Part of a small language model's weights.
Training: a variant of Muon for these matrices, 697M tokens, 5317 steps.
MLP neurons of a small language model. Each row is named by its layer, matrix (gate and up: input weights) and neuron, and shows model dimensions 64-159. Each number is 200 + 20 x the weight over its row's rms, rounded and kept within 0 to 999. A neuron's up and down rows have the sign that makes its largest values positive.
After each neuron's rows, "fires after" lists the tokens most often just before its 100 highest values on Wikipedia text that the model never trained on. A number after a token or word is its count.

L5.gate512,197,166,180,200,163,197,201,202,206,192,232,200,193,168,186,200,176,195,190,212,184,222,164,168,222,219,236,181,203,193,177,223,187,202,200,208,196,230,205,156,217,232,203,201,194,187,192,214,134,192,203,209,202,179,216,201,230,225,204,164,202,199,186,191,253,177,219,209,197,212,174,183,193,208,243,224,219,159,229,215,194,243,162,192,209,172,231,188,214,245,201,227,204,214,131,205
L5.up512,211,198,211,194,215,183,183,219,195,196,189,156,198,175,210,206,196,161,182,178,209,220,189,176,186,184,233,153,221,199,181,209,195,235,225,232,202,201,210,208,188,186,208,223,238,190,194,223,201,197,200,200,199,215,227,183,198,140,209,174,186,227,196,201,199,196,174,213,206,228,201,212,161,197,170,211,216,208,182,194,197,171,180,165,191,211,213,221,195,182,224,204,209,166,154,194
fires after: "s" 36, "en" 12, "es" 6, " S" 6, " Sa" 5, " J" 4

L3.gate983,202,222,206,209,226,174,199,245,211,210,188,198,187,178,204,176,204,228,194,222,220,189,214,204,196,198,232,205,195,176,228,183,194,179,199,197,202,188,218,199,167,164,210,216,223,179,225,232,174,163,209,178,207,194,168,244,231,208,228,179,183,219,203,210,220,190,175,200,183,205,181,199,198,187,224,216,205,271,191,172,203,211,204,214,194,205,141,184,223,178,203,163,193,169,224,218
L3.up983,200,226,210,195,185,198,199,225,198,234,229,223,205,212,162,187,195,183,189,205,196,194,187,211,195,211,193,220,214,193,196,179,163,198,194,189,178,191,222,255,182,193,167,180,179,229,200,188,186,182,205,186,179,201,231,218,184,187,173,189,198,172,179,178,143,197,210,218,180,202,205,218,201,193,175,194,218,224,209,209,209,235,206,184,198,183,206,186,203,229,172,195,198,190,221,188
fires after: " " 29, "A" 15, " O" 11, " U" 7, "E" 6

L3.gate209,221,221,200,189,181,202,209,167,188,188,218,176,243,194,205,204,235,156,212,210,224,198,175,171,186,197,175,195,199,211,242,186,221,203,207,188,209,176,173,203,212,159,185,227,175,193,197,167,182,202,217,195,204,185,174,273,199,203,182,187,191,172,206,167,193,195,201,179,173,214,179,197,173,206,183,234,206,201,207,172,202,264,207,196,183,199,250,177,185,189,216,222,176,179,193,222
L3.up209,224,209,203,227,212,203,225,146,219,192,186,215,195,174,234,182,206,200,212,175,237,217,168,231,204,165,204,223,179,224,213,231,204,210,170,147,201,181,215,189,204,192,168,198,220,231,211,212,155,158,211,186,187,216,201,203,207,250,210,235,205,201,179,213,201,176,203,218,205,242,223,175,179,185,187,231,205,152,212,214,178,187,205,186,202,200,205,197,184,204,190,197,206,208,202,207
fires after: "t" 21, "T" 9, " T" 9, " " 8, " Gu" 6, "re" 5

L4.gate504,194,194,184,201,229,201,221,222,233,210,189,228,184,214,207,214,217,212,217,196,192,191,184,218,170,208,213,207,194,207,208,197,191,183,206,192,210,213,213,177,220,194,193,206,190,185,196,194,191,161,179,187,196,196,203,236,197,217,201,230,165,181,169,205,205,226,219,229,209,200,185,229,178,187,202,192,189,210,201,212,178,203,211,201,180,221,182,168,223,202,201,188,224,153,219,212
L4.up504,222,220,176,208,186,194,195,199,198,211,187,208,194,223,206,177,203,207,180,158,209,199,212,201,155,202,208,179,189,174,183,207,186,210,247,197,199,207,178,167,236,153,191,199,218,171,217,208,183,184,178,199,185,208,211,215,228,199,175,217,238,196,213,155,198,177,168,211,188,189,205,188,208,180,197,205,206,174,183,194,183,183,183,245,215,179,174,186,190,155,210,200,235,206,222,193
fires after: "\n" 52, " =" 40

L5.gate930,197,183,174,206,216,208,211,215,215,182,192,254,197,205,244,202,246,197,209,177,216,231,204,202,202,198,175,201,196,231,167,157,206,170,222,187,199,213,204,206,218,206,193,216,203,199,198,195,167,200,175,208,194,240,236,191,199,183,194,204,193,181,162,206,191,230,224,217,188,189,211,224,216,195,192,206,188,217,168,202,186,198,149,185,198,230,189,205,175,182,227,190,199,203,224,196
L5.up930,164,226,223,219,210,224,165,197,223,203,218,199,192,214,201,216,238,205,177,214,193,214,187,194,185,181,225,184,211,183,201,174,200,200,233,183,210,232,193,204,170,169,167,198,173,164,203,209,220,196,184,231,195,241,211,189,215,195,190,179,188,207,188,232,174,214,195,226,208,188,204,175,196,194,166,244,207,195,232,194,182,177,169,227,202,192,194,179,172,183,204,215,193,205,195,181
fires after: "s" 34, "S" 12, " South" 5, " Roman" 4

L2.gate101,184,171,193,225,182,175,226,187,153,216,191,223,199,214,197,193,190,201,214,217,199,195,185,154,199,174,169,217,219,236,201,211,215,181,203,197,191,177,200,167,195,191,202,212,240,196,186,184,194,204,194,211,211,173,215,195,202,193,176,246,216,209,194,207,184,178,231,218,196,190,159,196,213,216,158,177,183,202,206,219,219,216,197,235,213,197,231,195,176,224,194,198,222,211,186,196
L2.up101,202,172,195,173,212,169,190,212,210,173,244,202,187,197,200,230,196,223,191,185,204,226,173,168,193,179,226,215,219,202,194,216,203,174,221,220,203,229,212,147,207,192,207,196,207,203,195,178,233,218,211,194,176,219,194,154,184,175,230,184,194,193,182,213,187,210,209,175,216,186,200,191,139,213,203,194,212,167,186,161,198,214,205,187,184,199,189,202,191,184,193,204,203,208,216,195
fires after: " S" 14, " W" 12, "ci" 11, "s" 10, "o" 9, " w" 7

L2.gate126,183,167,165,203,177,209,205,201,209,214,223,178,201,191,210,193,222,220,226,242,200,182,222,219,193,222,192,193,216,199,198,226,210,217,197,210,183,211,169,213,206,157,216,173,171,186,210,215,216,210,206,205,210,211,196,215,164,206,179,223,222,234,193,194,198,223,253,202,223,217,217,228,233,184,170,165,174,199,185,217,188,223,196,234,198,179,249,215,182,180,187,210,227,203,219,223
L2.up126,201,159,172,191,191,179,206,177,169,244,175,185,199,201,200,238,176,212,172,186,200,205,209,186,212,188,209,183,187,215,211,172,204,234,195,220,248,208,184,236,205,191,221,221,229,203,170,230,218,195,198,179,185,217,204,211,211,259,201,203,212,232,193,177,228,213,214,202,204,202,231,219,208,201,227,200,181,207,209,224,201,177,179,221,231,187,183,214,197,173,206,217,204,216,216,228
fires after: " f" 30, " p" 20, " co" 17, " re" 7, "ur" 6, " P" 6

L2.gate590,183,223,206,194,205,234,204,223,204,224,175,192,195,179,156,212,228,222,219,224,192,203,194,199,214,228,177,163,211,201,200,218,190,179,196,202,203,171,186,206,192,179,191,237,206,214,212,192,232,199,192,206,202,219,211,194,224,200,244,192,220,205,217,211,242,160,175,223,189,212,183,202,186,189,229,186,188,226,174,177,210,204,160,192,274,187,180,190,213,238,221,227,181,190,211,214
L2.up590,207,194,200,186,203,217,215,194,191,249,220,199,218,231,189,179,209,197,220,225,183,185,204,207,215,197,231,214,191,171,235,213,218,191,203,200,212,214,213,240,169,227,236,196,199,202,210,219,231,186,199,165,216,236,173,235,210,202,227,175,189,210,223,201,175,198,215,228,207,188,194,182,195,177,217,196,175,215,168,204,172,199,195,210,230,190,183,179,203,241,142,231,204,177,203,217
fires after: "A" 27, "a" 16, " O" 15, " a" 13, "O" 5, "ea" 4

L3.gate949,187,157,219,199,203,206,193,237,210,215,200,185,201,227,200,203,191,164,191,232,211,187,183,229,218,239,180,188,173,230,252,201,215,193,209,189,191,188,192,205,214,193,192,199,191,175,198,208,234,216,254,212,178,186,237,184,230,186,206,183,185,224,223,202,251,198,228,233,206,227,181,204,217,197,213,231,184,176,197,202,196,169,200,183,182,226,252,210,182,188,203,217,234,183,197,192
L3.up949,202,211,231,196,204,187,222,159,195,214,214,201,213,227,198,229,188,186,194,205,203,178,194,195,202,200,201,191,165,189,177,173,216,226,222,211,195,209,175,217,198,226,188,182,220,212,195,228,248,194,212,190,219,195,203,210,184,230,226,179,199,174,198,213,211,244,202,163,190,180,210,202,210,210,205,200,203,186,178,194,168,201,180,198,236,213,226,201,201,185,187,215,222,207,208,213
fires after: " p" 32, "c" 12, " co" 11, "co" 8, "lo" 7, "ol" 6

L2.gate41,190,203,200,182,204,177,182,191,216,186,193,228,208,205,207,170,202,193,197,164,188,161,173,173,169,200,188,204,216,222,200,221,200,184,176,232,191,164,216,210,193,203,209,201,210,201,225,207,209,204,198,202,203,196,186,204,215,180,225,210,185,181,166,169,204,183,193,199,210,219,200,174,212,178,198,232,192,182,214,190,208,158,164,207,186,206,274,186,207,209,183,168,201,159,171,182
L2.up41,229,187,207,215,165,186,220,225,175,183,192,202,184,196,206,215,208,190,209,198,157,199,191,204,210,210,201,210,207,176,150,183,184,220,168,205,183,196,212,206,174,212,202,192,172,200,199,200,186,233,172,194,177,202,221,197,236,187,225,209,182,209,196,196,184,179,193,190,218,197,198,189,225,191,211,219,193,229,197,227,218,210,167,217,226,174,222,184,197,198,172,216,219,201,189,220
fires after: " P" 42, " p" 14, " Qu" 8, " " 5, "en" 4

L3.gate399,206,209,210,209,213,201,180,191,197,215,214,209,199,201,191,207,202,226,196,190,163,222,192,218,214,186,198,178,203,183,194,173,192,232,196,209,185,192,221,208,218,186,203,235,219,208,203,202,219,199,169,205,220,197,216,188,205,203,175,177,213,201,198,212,234,188,198,204,186,211,208,207,235,175,248,194,196,168,216,157,197,234,202,258,203,201,168,191,195,184,206,216,221,197,232,210
L3.up399,206,187,195,240,184,195,171,195,172,244,187,210,193,190,209,183,196,208,215,221,217,152,158,215,172,187,214,213,195,174,208,135,177,186,197,202,187,189,234,198,174,181,193,203,191,243,186,252,201,198,221,181,205,169,185,176,202,193,206,205,237,195,190,208,228,198,232,224,203,214,190,193,214,181,223,188,193,193,206,214,205,192,202,212,194,201,187,184,185,172,226,163,213,225,236,248
fires after: " (" 39, "\n" 9, "ri" 8, " C" 8, " K" 5, " 18" 4

L3.gate795,196,223,185,183,196,200,189,178,231,190,233,234,201,165,176,206,189,216,240,212,206,232,187,229,208,216,179,220,219,214,150,197,214,191,163,169,225,215,218,194,210,173,227,203,227,170,226,182,159,191,197,186,224,187,208,171,199,199,230,170,186,198,202,212,193,173,213,217,228,209,238,168,201,190,176,203,194,172,211,193,171,196,216,230,221,213,204,166,194,199,190,196,230,234,162,200
L3.up795,191,197,217,175,207,204,177,191,201,211,199,235,218,231,172,216,201,186,199,183,190,185,171,216,201,213,206,205,195,195,217,206,167,211,200,203,155,213,202,177,208,209,193,219,233,245,184,188,224,177,185,208,218,233,176,236,225,168,207,218,178,217,212,177,166,206,208,216,152,179,238,192,198,227,186,214,205,183,224,197,213,189,197,212,182,218,180,186,193,210,172,204,202,232,188,203
fires after: " O" 22, "," 12, "o" 11, "e" 8, "te" 7, " G" 6

L5.gate167,176,184,206,213,216,188,193,191,191,173,182,195,203,185,196,179,214,193,169,215,220,203,217,205,182,174,237,170,202,207,219,176,201,182,213,183,238,175,177,173,192,160,187,205,190,184,160,211,176,197,205,244,181,208,203,218,209,182,211,190,153,222,225,196,185,208,229,241,189,164,176,193,190,185,209,223,157,196,210,184,201,210,246,214,209,224,188,187,214,186,197,218,210,175,216,168
L5.up167,220,203,207,194,184,195,177,191,240,176,219,189,193,211,190,156,203,192,194,213,200,193,215,178,193,207,205,216,192,209,192,197,247,179,223,222,198,187,205,189,192,196,214,172,230,199,241,217,216,259,223,218,203,152,223,214,188,196,165,213,202,229,186,214,209,196,196,184,171,161,206,209,211,202,206,244,165,205,192,180,214,203,226,177,188,186,208,211,213,179,213,185,203,176,203,219
fires after: " |" 30, ";" 15, "z" 6, "," 6, " Se" 5, " /" 4

L3.gate95,197,198,213,196,184,211,170,213,186,233,191,176,219,217,224,244,234,196,155,199,209,243,218,194,155,212,199,168,190,185,185,171,195,217,169,209,180,167,179,196,206,186,201,204,204,201,183,233,208,177,223,210,190,237,180,179,210,222,191,203,179,198,174,163,209,190,202,202,192,189,199,224,215,186,222,187,207,212,234,202,203,227,237,185,174,201,194,217,186,171,201,230,216,186,207,197
L3.up95,186,203,177,233,212,198,197,225,197,196,196,213,164,228,217,250,202,190,228,210,209,217,218,206,208,196,177,209,175,168,202,219,182,200,210,191,210,217,209,223,185,227,179,200,213,223,209,195,199,196,218,200,220,191,238,194,221,176,211,218,180,180,212,196,212,214,217,211,233,193,176,199,217,173,206,201,173,233,209,228,188,216,220,202,177,212,181,193,190,239,185,180,214,143,229,207
fires after: "c" 18, " Ad" 9, " C" 9, "ad" 9, " D" 6

L5.gate308,198,212,199,194,210,198,212,188,188,178,208,181,211,196,221,180,182,195,206,187,208,247,232,204,156,177,200,169,203,208,218,215,193,217,187,187,197,195,187,211,224,202,204,193,187,194,199,214,216,189,240,216,215,179,207,197,176,217,210,199,170,246,194,198,177,227,203,186,191,215,203,192,209,205,196,207,208,213,189,201,182,185,212,203,212,181,218,185,180,187,207,221,210,219,171,187
L5.up308,197,191,197,248,217,206,202,196,220,220,224,242,206,241,166,211,205,176,171,198,226,231,188,201,197,194,223,198,206,211,200,203,195,214,178,213,214,176,227,195,234,197,171,198,167,215,238,195,210,175,226,184,198,200,188,180,196,171,188,215,179,181,181,229,213,214,203,188,183,204,201,215,189,187,204,173,212,208,174,221,185,195,172,224,173,196,178,237,206,197,209,209,223,205,262,196
fires after: "th" 18, " K" 11, "c" 9, "k" 8, "w" 5, "it" 5

L2.gate485,203,204,195,233,178,160,199,209,195,209,231,216,210,192,194,202,203,200,198,155,203,175,190,233,197,176,201,212,193,218,192,230,216,175,215,186,184,180,176,183,224,219,207,185,222,206,210,210,165,176,188,197,194,221,191,214,188,195,182,215,231,206,166,170,222,166,198,211,217,214,161,178,207,212,188,195,168,182,176,196,229,162,198,199,213,149,193,198,208,187,203,225,176,185,190,185
L2.up485,160,213,190,191,193,209,215,193,203,183,184,156,232,233,177,178,215,231,200,163,165,198,202,200,172,219,181,230,155,214,166,217,167,219,219,188,208,198,203,194,197,221,198,222,220,210,227,197,176,221,182,195,215,176,198,191,181,215,227,189,180,176,189,202,188,195,221,178,185,225,188,223,182,218,188,186,146,185,229,191,227,187,218,204,217,194,228,198,189,193,205,216,192,180,187,181
fires after: "-" 15, "|" 11, "le" 11, "f" 8, " S" 5, "–1" 5

L2.gate915,214,194,163,206,225,177,230,192,176,246,180,211,175,198,197,199,239,159,216,169,188,255,200,193,206,193,205,198,187,220,182,181,220,172,232,200,208,192,191,187,222,184,214,180,204,202,192,180,170,192,199,177,170,175,182,218,233,210,192,191,184,196,221,230,212,240,202,229,201,219,169,202,169,223,195,163,186,203,158,212,200,201,162,189,188,166,228,210,193,229,201,200,184,163,177,192
L2.up915,179,213,249,194,183,200,189,200,165,210,211,210,172,194,187,190,153,165,203,187,209,217,179,182,196,183,179,154,193,202,189,201,168,195,199,159,194,197,203,218,229,190,164,218,197,207,228,189,187,232,198,198,170,212,210,184,213,221,168,176,191,148,194,213,200,188,239,207,198,176,197,187,205,209,205,220,222,216,190,206,208,223,170,209,217,203,200,212,194,181,202,169,174,158,190,197
fires after: "s" 23, "S" 22, " S" 22, "M" 13, " V" 5

L2.gate197,193,203,199,215,180,187,159,189,203,241,211,171,209,186,194,210,222,151,195,199,190,194,202,230,179,207,208,169,221,239,214,176,155,215,164,216,196,144,205,207,214,222,180,210,225,246,216,198,184,156,211,155,206,202,204,170,193,192,240,198,214,188,209,199,184,200,181,255,184,196,168,237,207,190,204,188,161,192,194,200,207,195,180,230,183,230,193,191,190,219,169,227,184,188,171,178
L2.up197,182,197,187,177,174,226,185,220,203,200,200,200,193,209,230,212,219,183,200,189,214,228,202,213,192,207,200,165,213,210,212,185,186,185,211,187,211,199,198,168,227,195,182,219,219,209,192,213,185,224,206,211,202,204,183,176,182,201,185,185,221,194,219,200,217,194,176,228,224,199,200,218,201,204,209,183,207,166,206,207,202,191,225,145,160,197,201,228,208,180,195,190,210,190,207,176
fires after: " dis" 20, "s" 17, " d" 17, " S" 9, "p" 5, "c" 4

L3.gate698,228,196,204,155,171,187,203,177,199,188,207,233,176,214,165,227,182,169,242,249,205,236,176,163,208,193,234,198,205,189,222,213,175,187,203,213,203,203,182,179,165,186,169,254,187,235,244,180,175,208,220,200,176,199,234,149,183,183,195,225,229,210,199,231,200,215,197,218,216,188,184,157,190,226,214,209,186,206,204,196,203,198,213,223,178,168,210,195,173,212,156,181,219,213,194,211
L3.up698,217,203,214,220,192,196,220,207,232,157,194,197,199,201,187,179,197,166,195,186,190,235,192,199,207,188,183,185,220,187,206,212,195,181,241,202,203,183,197,188,178,189,200,221,219,190,235,192,236,195,225,205,223,169,189,208,162,203,209,186,236,223,206,219,185,234,177,188,217,237,184,186,220,214,194,225,227,199,186,165,175,203,205,200,207,194,196,188,223,185,197,205,213,192,173,233
fires after: " " 64, "it" 13, "s" 10, " S" 5

L5.gate281,202,205,177,208,192,179,212,214,215,207,184,210,209,239,193,177,221,227,211,178,238,185,170,201,179,182,210,204,204,220,205,180,223,174,173,217,205,222,182,226,203,178,207,230,221,165,177,197,221,170,173,234,171,172,166,229,205,198,203,214,195,208,223,204,248,211,218,176,206,213,168,213,194,185,180,194,223,207,200,206,203,200,159,186,192,207,192,206,222,231,194,198,196,191,209,206
L5.up281,227,226,175,218,200,184,202,202,228,230,180,212,185,226,198,197,175,220,217,165,227,214,160,189,166,184,209,204,215,209,173,197,181,174,207,189,228,253,216,180,195,199,202,185,145,202,202,186,202,204,226,183,189,180,226,225,189,180,236,208,215,162,220,208,206,210,198,214,197,214,179,203,244,173,192,221,205,183,184,180,166,210,159,191,176,228,203,190,207,207,219,238,202,194,241,173
fires after: "\n" 67, "6" 4

L2.gate357,216,180,166,204,223,192,189,199,204,218,197,188,188,216,198,218,198,204,226,241,200,192,250,209,214,216,181,178,224,193,221,181,205,248,234,201,218,199,211,203,202,203,181,228,181,193,207,191,210,219,225,162,193,189,215,211,169,205,163,209,203,192,190,199,241,157,214,222,210,254,222,212,201,192,226,201,184,229,200,219,194,226,192,242,195,191,177,198,222,188,181,203,214,198,227,161
L2.up357,209,184,207,226,204,165,139,168,225,180,201,154,187,228,218,218,211,174,253,182,190,209,223,190,176,208,204,209,189,217,209,173,227,196,208,156,191,181,205,198,196,210,183,230,201,195,181,214,201,182,174,206,212,201,201,157,144,217,214,204,202,217,216,183,195,162,211,223,235,192,146,230,221,163,188,187,194,198,217,243,198,193,159,235,155,239,177,216,192,208,185,188,196,219,246,192
fires after: " C" 33, " c" 25, "c" 12

L5.gate457,220,206,191,186,212,224,193,191,229,242,196,203,191,213,216,212,197,241,172,205,192,165,217,215,179,189,193,217,195,216,210,196,210,217,212,215,248,192,198,196,185,188,232,205,252,208,195,190,224,197,262,187,206,208,206,196,183,206,232,193,179,214,192,231,196,203,178,190,164,263,226,194,193,184,227,207,209,215,174,218,183,200,221,200,207,209,175,174,213,158,191,179,190,215,197,191
L5.up457,199,205,198,229,179,178,225,180,211,188,164,188,213,203,199,233,193,205,221,200,210,202,207,206,207,176,192,240,189,227,192,227,205,248,226,189,177,189,199,192,187,187,243,217,224,239,227,202,208,179,178,163,195,206,184,195,194,200,195,175,194,226,243,191,194,222,206,221,202,225,243,172,228,211,181,171,230,233,191,206,195,227,241,190,193,201,194,192,150,154,216,211,214,216,186,200
fires after: " C" 29, " c" 15, " W" 8, "n" 8, " " 8, " w" 4

L4.gate724,229,192,203,197,223,231,171,147,191,215,196,188,193,211,220,247,203,200,208,164,171,235,228,169,190,190,210,245,221,228,212,177,181,203,232,210,208,169,182,210,195,179,198,229,227,196,182,228,238,183,222,163,219,229,211,217,192,225,207,158,203,218,174,207,170,211,169,186,197,202,190,190,204,180,192,195,199,235,245,208,222,219,208,182,212,224,214,192,183,201,223,212,218,206,180,194
L4.up724,191,170,196,257,198,188,165,211,204,204,197,192,164,179,205,237,191,179,198,200,193,204,210,193,189,230,233,190,208,179,193,190,200,204,205,202,222,200,247,184,231,242,165,198,212,203,220,200,194,180,180,230,221,237,230,174,188,235,210,216,174,179,207,185,226,164,214,204,226,206,179,215,184,180,170,180,165,208,214,228,192,252,195,192,209,195,219,209,200,193,177,190,220,193,274,195
fires after: " C" 21, " T" 15, " K" 14, " c" 13, "c" 7, "K" 5

L3.gate119,176,204,178,192,147,200,204,190,198,189,222,248,161,200,220,209,248,190,198,227,145,190,181,176,187,205,209,198,237,204,209,214,218,223,147,207,188,195,208,184,207,202,205,231,191,200,191,194,218,210,221,215,240,188,225,241,177,211,215,189,198,165,204,181,231,201,195,181,204,210,256,211,201,222,179,185,207,211,227,175,202,191,179,213,208,204,200,166,176,173,233,194,211,192,204,193
L3.up119,228,182,177,206,216,216,204,175,215,212,195,200,168,214,232,225,172,186,186,193,216,177,168,186,225,178,190,215,242,175,193,237,196,177,197,191,198,188,218,208,188,204,187,174,197,195,247,222,247,212,188,204,215,183,222,223,210,171,231,224,200,186,190,209,194,202,198,180,173,228,222,178,168,168,185,226,231,197,223,189,221,211,179,185,180,210,170,177,191,230,200,209,226,223,184,171
fires after: "T" 24, " in" 11, " K" 7, "or" 5, " T" 5

L9.gate874,214,209,186,189,237,201,217,232,186,167,186,204,190,208,181,210,217,219,217,235,199,194,183,136,204,200,199,197,193,202,183,198,199,217,202,189,234,216,183,213,230,216,216,206,185,168,199,208,238,188,208,191,243,217,189,190,176,214,175,180,203,180,205,202,210,201,230,164,191,204,192,206,204,175,232,186,195,172,215,248,207,193,213,220,237,191,221,230,179,179,199,214,193,170,163,198
L9.up874,219,213,187,172,201,180,203,204,235,195,196,212,211,207,177,218,203,207,198,218,195,224,204,217,203,229,195,196,151,171,212,190,234,181,216,195,228,228,195,210,226,213,229,222,180,224,156,162,259,214,164,210,248,182,192,202,220,191,206,184,185,242,187,203,225,195,204,205,236,202,208,165,222,212,209,169,210,209,215,198,217,185,198,203,216,188,175,198,225,180,182,191,208,198,219,201
fires after: " " 27, " M" 9, "n" 9, " Cor" 7, " Ma" 4, " Al" 4

L2.gate526,244,171,195,196,196,191,183,163,173,186,170,183,222,170,214,211,209,225,244,197,234,168,168,192,153,183,194,245,189,207,186,197,208,216,197,199,204,204,229,261,193,201,174,180,210,195,170,207,168,213,205,204,193,219,207,202,180,192,198,210,187,188,181,194,234,188,202,189,228,236,223,203,204,192,199,200,203,227,197,198,201,221,224,162,210,218,227,195,226,220,189,203,195,187,200,165
L2.up526,239,191,225,215,213,195,184,190,165,174,194,188,205,218,179,191,160,217,209,222,189,184,190,196,191,214,210,174,166,191,204,158,175,211,190,202,197,203,247,201,190,209,175,203,207,202,205,184,189,226,189,201,231,200,212,182,183,184,209,271,206,210,180,195,206,195,181,222,235,221,186,204,217,198,201,192,206,185,201,201,180,213,185,186,204,201,195,191,211,176,159,209,193,164,185,192
fires after: " " 42, "-" 11, " 0" 9, "la" 7, " 1" 6, " p" 5

L10.gate263,228,196,198,178,223,209,197,207,216,201,195,213,198,215,189,228,194,198,186,218,236,205,195,176,171,177,183,206,203,198,212,236,192,195,216,222,212,210,193,216,214,186,215,210,216,187,188,218,187,189,195,213,202,215,180,209,164,197,222,192,197,170,245,200,183,186,200,174,203,256,199,186,187,198,227,150,201,172,195,209,235,199,231,194,212,203,186,216,180,168,207,193,169,188,185,232
L10.up263,247,197,189,186,205,223,210,202,216,216,201,183,199,167,193,214,198,195,172,244,214,217,209,178,177,197,190,214,193,221,212,230,241,178,219,170,189,193,203,198,205,204,189,260,200,167,185,193,209,201,206,192,183,204,194,155,116,182,179,217,209,212,219,197,172,155,234,191,224,210,217,201,208,199,201,212,223,259,170,223,185,214,206,188,181,183,218,209,188,191,201,173,168,219,188,218
fires after: " F" 20, "n" 18, "w" 8, " " 8, "s" 5, " medal" 4

L5.gate951,205,212,187,173,196,196,203,197,189,160,185,195,171,258,161,212,206,182,165,216,212,225,183,210,182,238,189,184,209,240,192,198,206,174,203,202,198,214,240,186,220,177,220,199,180,209,202,183,222,212,214,195,179,183,214,171,188,237,240,207,206,196,183,222,220,179,203,199,221,210,176,184,189,199,188,190,215,218,164,199,229,199,173,191,205,218,198,188,202,218,178,172,209,232,196,217
L5.up951,203,208,208,211,196,198,204,237,199,188,203,167,212,199,172,228,227,212,185,204,222,175,212,212,212,201,193,207,227,205,212,178,202,147,216,194,184,210,219,167,191,195,221,186,159,215,213,228,237,236,208,218,190,164,170,198,196,189,200,173,215,189,178,208,178,184,206,214,181,183,192,211,230,192,230,194,208,184,196,183,200,181,171,198,241,218,207,229,202,196,196,218,201,221,137,219
fires after: "st" 15, "te" 13, "s" 12, "S" 11, " S" 11

L2.gate924,172,219,208,204,198,184,170,189,197,235,158,203,197,204,186,242,210,220,216,183,223,185,214,232,214,182,216,162,230,193,201,214,180,188,251,209,192,218,211,205,189,168,185,202,223,224,230,197,186,191,202,183,191,204,178,197,187,190,181,181,216,222,213,170,193,199,182,232,177,186,199,197,186,211,198,190,204,191,183,214,216,175,202,211,194,201,213,182,199,216,181,180,183,191,154,187
L2.up924,211,192,194,186,218,196,194,215,194,154,196,213,217,205,213,224,223,205,194,184,232,219,249,218,238,176,206,206,184,189,208,204,190,213,229,163,238,216,177,194,180,222,189,195,221,216,206,188,224,233,201,197,204,194,180,189,192,214,251,176,189,232,254,266,215,163,182,229,226,185,171,175,188,195,228,216,184,213,209,173,187,186,212,194,199,213,224,241,195,181,201,223,154,203,189,164
fires after: " c" 37, "c" 10, " C" 8, "en" 7, " d" 6, "ate" 6

L4.gate482,190,179,189,212,205,186,197,222,180,195,192,209,207,178,213,237,217,218,239,219,223,224,185,160,158,238,202,173,186,210,206,199,237,204,197,187,202,184,217,188,166,236,219,197,194,212,207,223,168,187,215,161,197,208,189,186,198,228,183,186,190,202,191,189,212,222,233,214,180,205,202,216,203,183,188,190,221,222,190,201,146,206,200,191,221,218,225,228,179,178,236,204,192,183,210,184
L4.up482,197,191,192,188,198,191,207,177,200,204,180,202,225,228,184,203,192,207,170,235,234,211,180,232,171,219,206,185,216,227,188,214,192,206,169,228,204,206,243,171,185,192,206,184,192,213,258,170,218,164,199,168,228,203,175,199,201,197,196,204,186,205,176,205,206,199,234,201,201,214,207,208,207,211,186,170,205,200,163,231,183,203,194,212,242,197,195,218,231,216,184,194,200,177,212,193
fires after: " " 51, "-" 11

L3.gate309,175,196,246,192,176,182,196,190,218,204,203,198,214,198,207,220,210,195,187,205,186,220,218,204,189,169,191,180,184,197,228,145,186,226,230,198,205,192,194,228,218,179,197,255,185,219,186,118,212,177,210,199,225,213,187,209,210,223,193,197,188,191,194,167,167,202,196,185,185,181,210,185,216,215,158,216,210,223,209,172,182,181,220,213,174,201,199,188,199,180,190,226,204,213,178,193
L3.up309,192,206,192,189,192,212,195,185,202,184,191,206,209,203,181,219,213,212,201,206,211,174,234,168,164,177,214,181,156,193,207,206,197,188,203,216,192,164,189,184,196,228,201,160,177,165,173,215,193,184,221,203,203,180,214,185,176,209,187,197,229,217,200,187,206,194,195,200,197,207,184,222,200,212,203,182,222,192,211,205,230,213,179,229,189,181,179,200,201,208,194,159,192,221,229,209
fires after: " " 72, "ck" 6, " (" 6, "-" 4, "br" 4

L2.gate307,221,201,179,195,176,219,168,188,207,198,235,223,221,218,178,188,170,221,178,199,184,217,181,180,188,221,179,191,173,183,167,202,227,200,207,199,220,217,166,189,186,183,225,232,247,196,184,209,201,197,204,178,173,198,209,192,192,198,174,170,151,226,255,209,225,193,211,193,207,195,203,226,202,213,192,198,171,185,226,202,224,227,203,202,222,190,212,192,203,199,206,203,166,226,229,186
L2.up307,212,207,237,196,178,176,186,204,227,215,209,199,196,201,170,182,180,209,209,151,175,195,188,227,186,211,226,183,179,199,215,189,238,200,227,182,184,213,193,170,207,177,213,193,209,200,171,191,212,220,209,145,196,217,172,212,223,187,182,182,207,220,202,203,191,216,200,220,229,231,216,180,210,220,190,214,191,180,218,177,205,175,211,221,241,215,208,173,173,196,188,211,175,216,195,198
fires after: " O" 48, "O" 8, " the" 6, " G" 6, " |" 4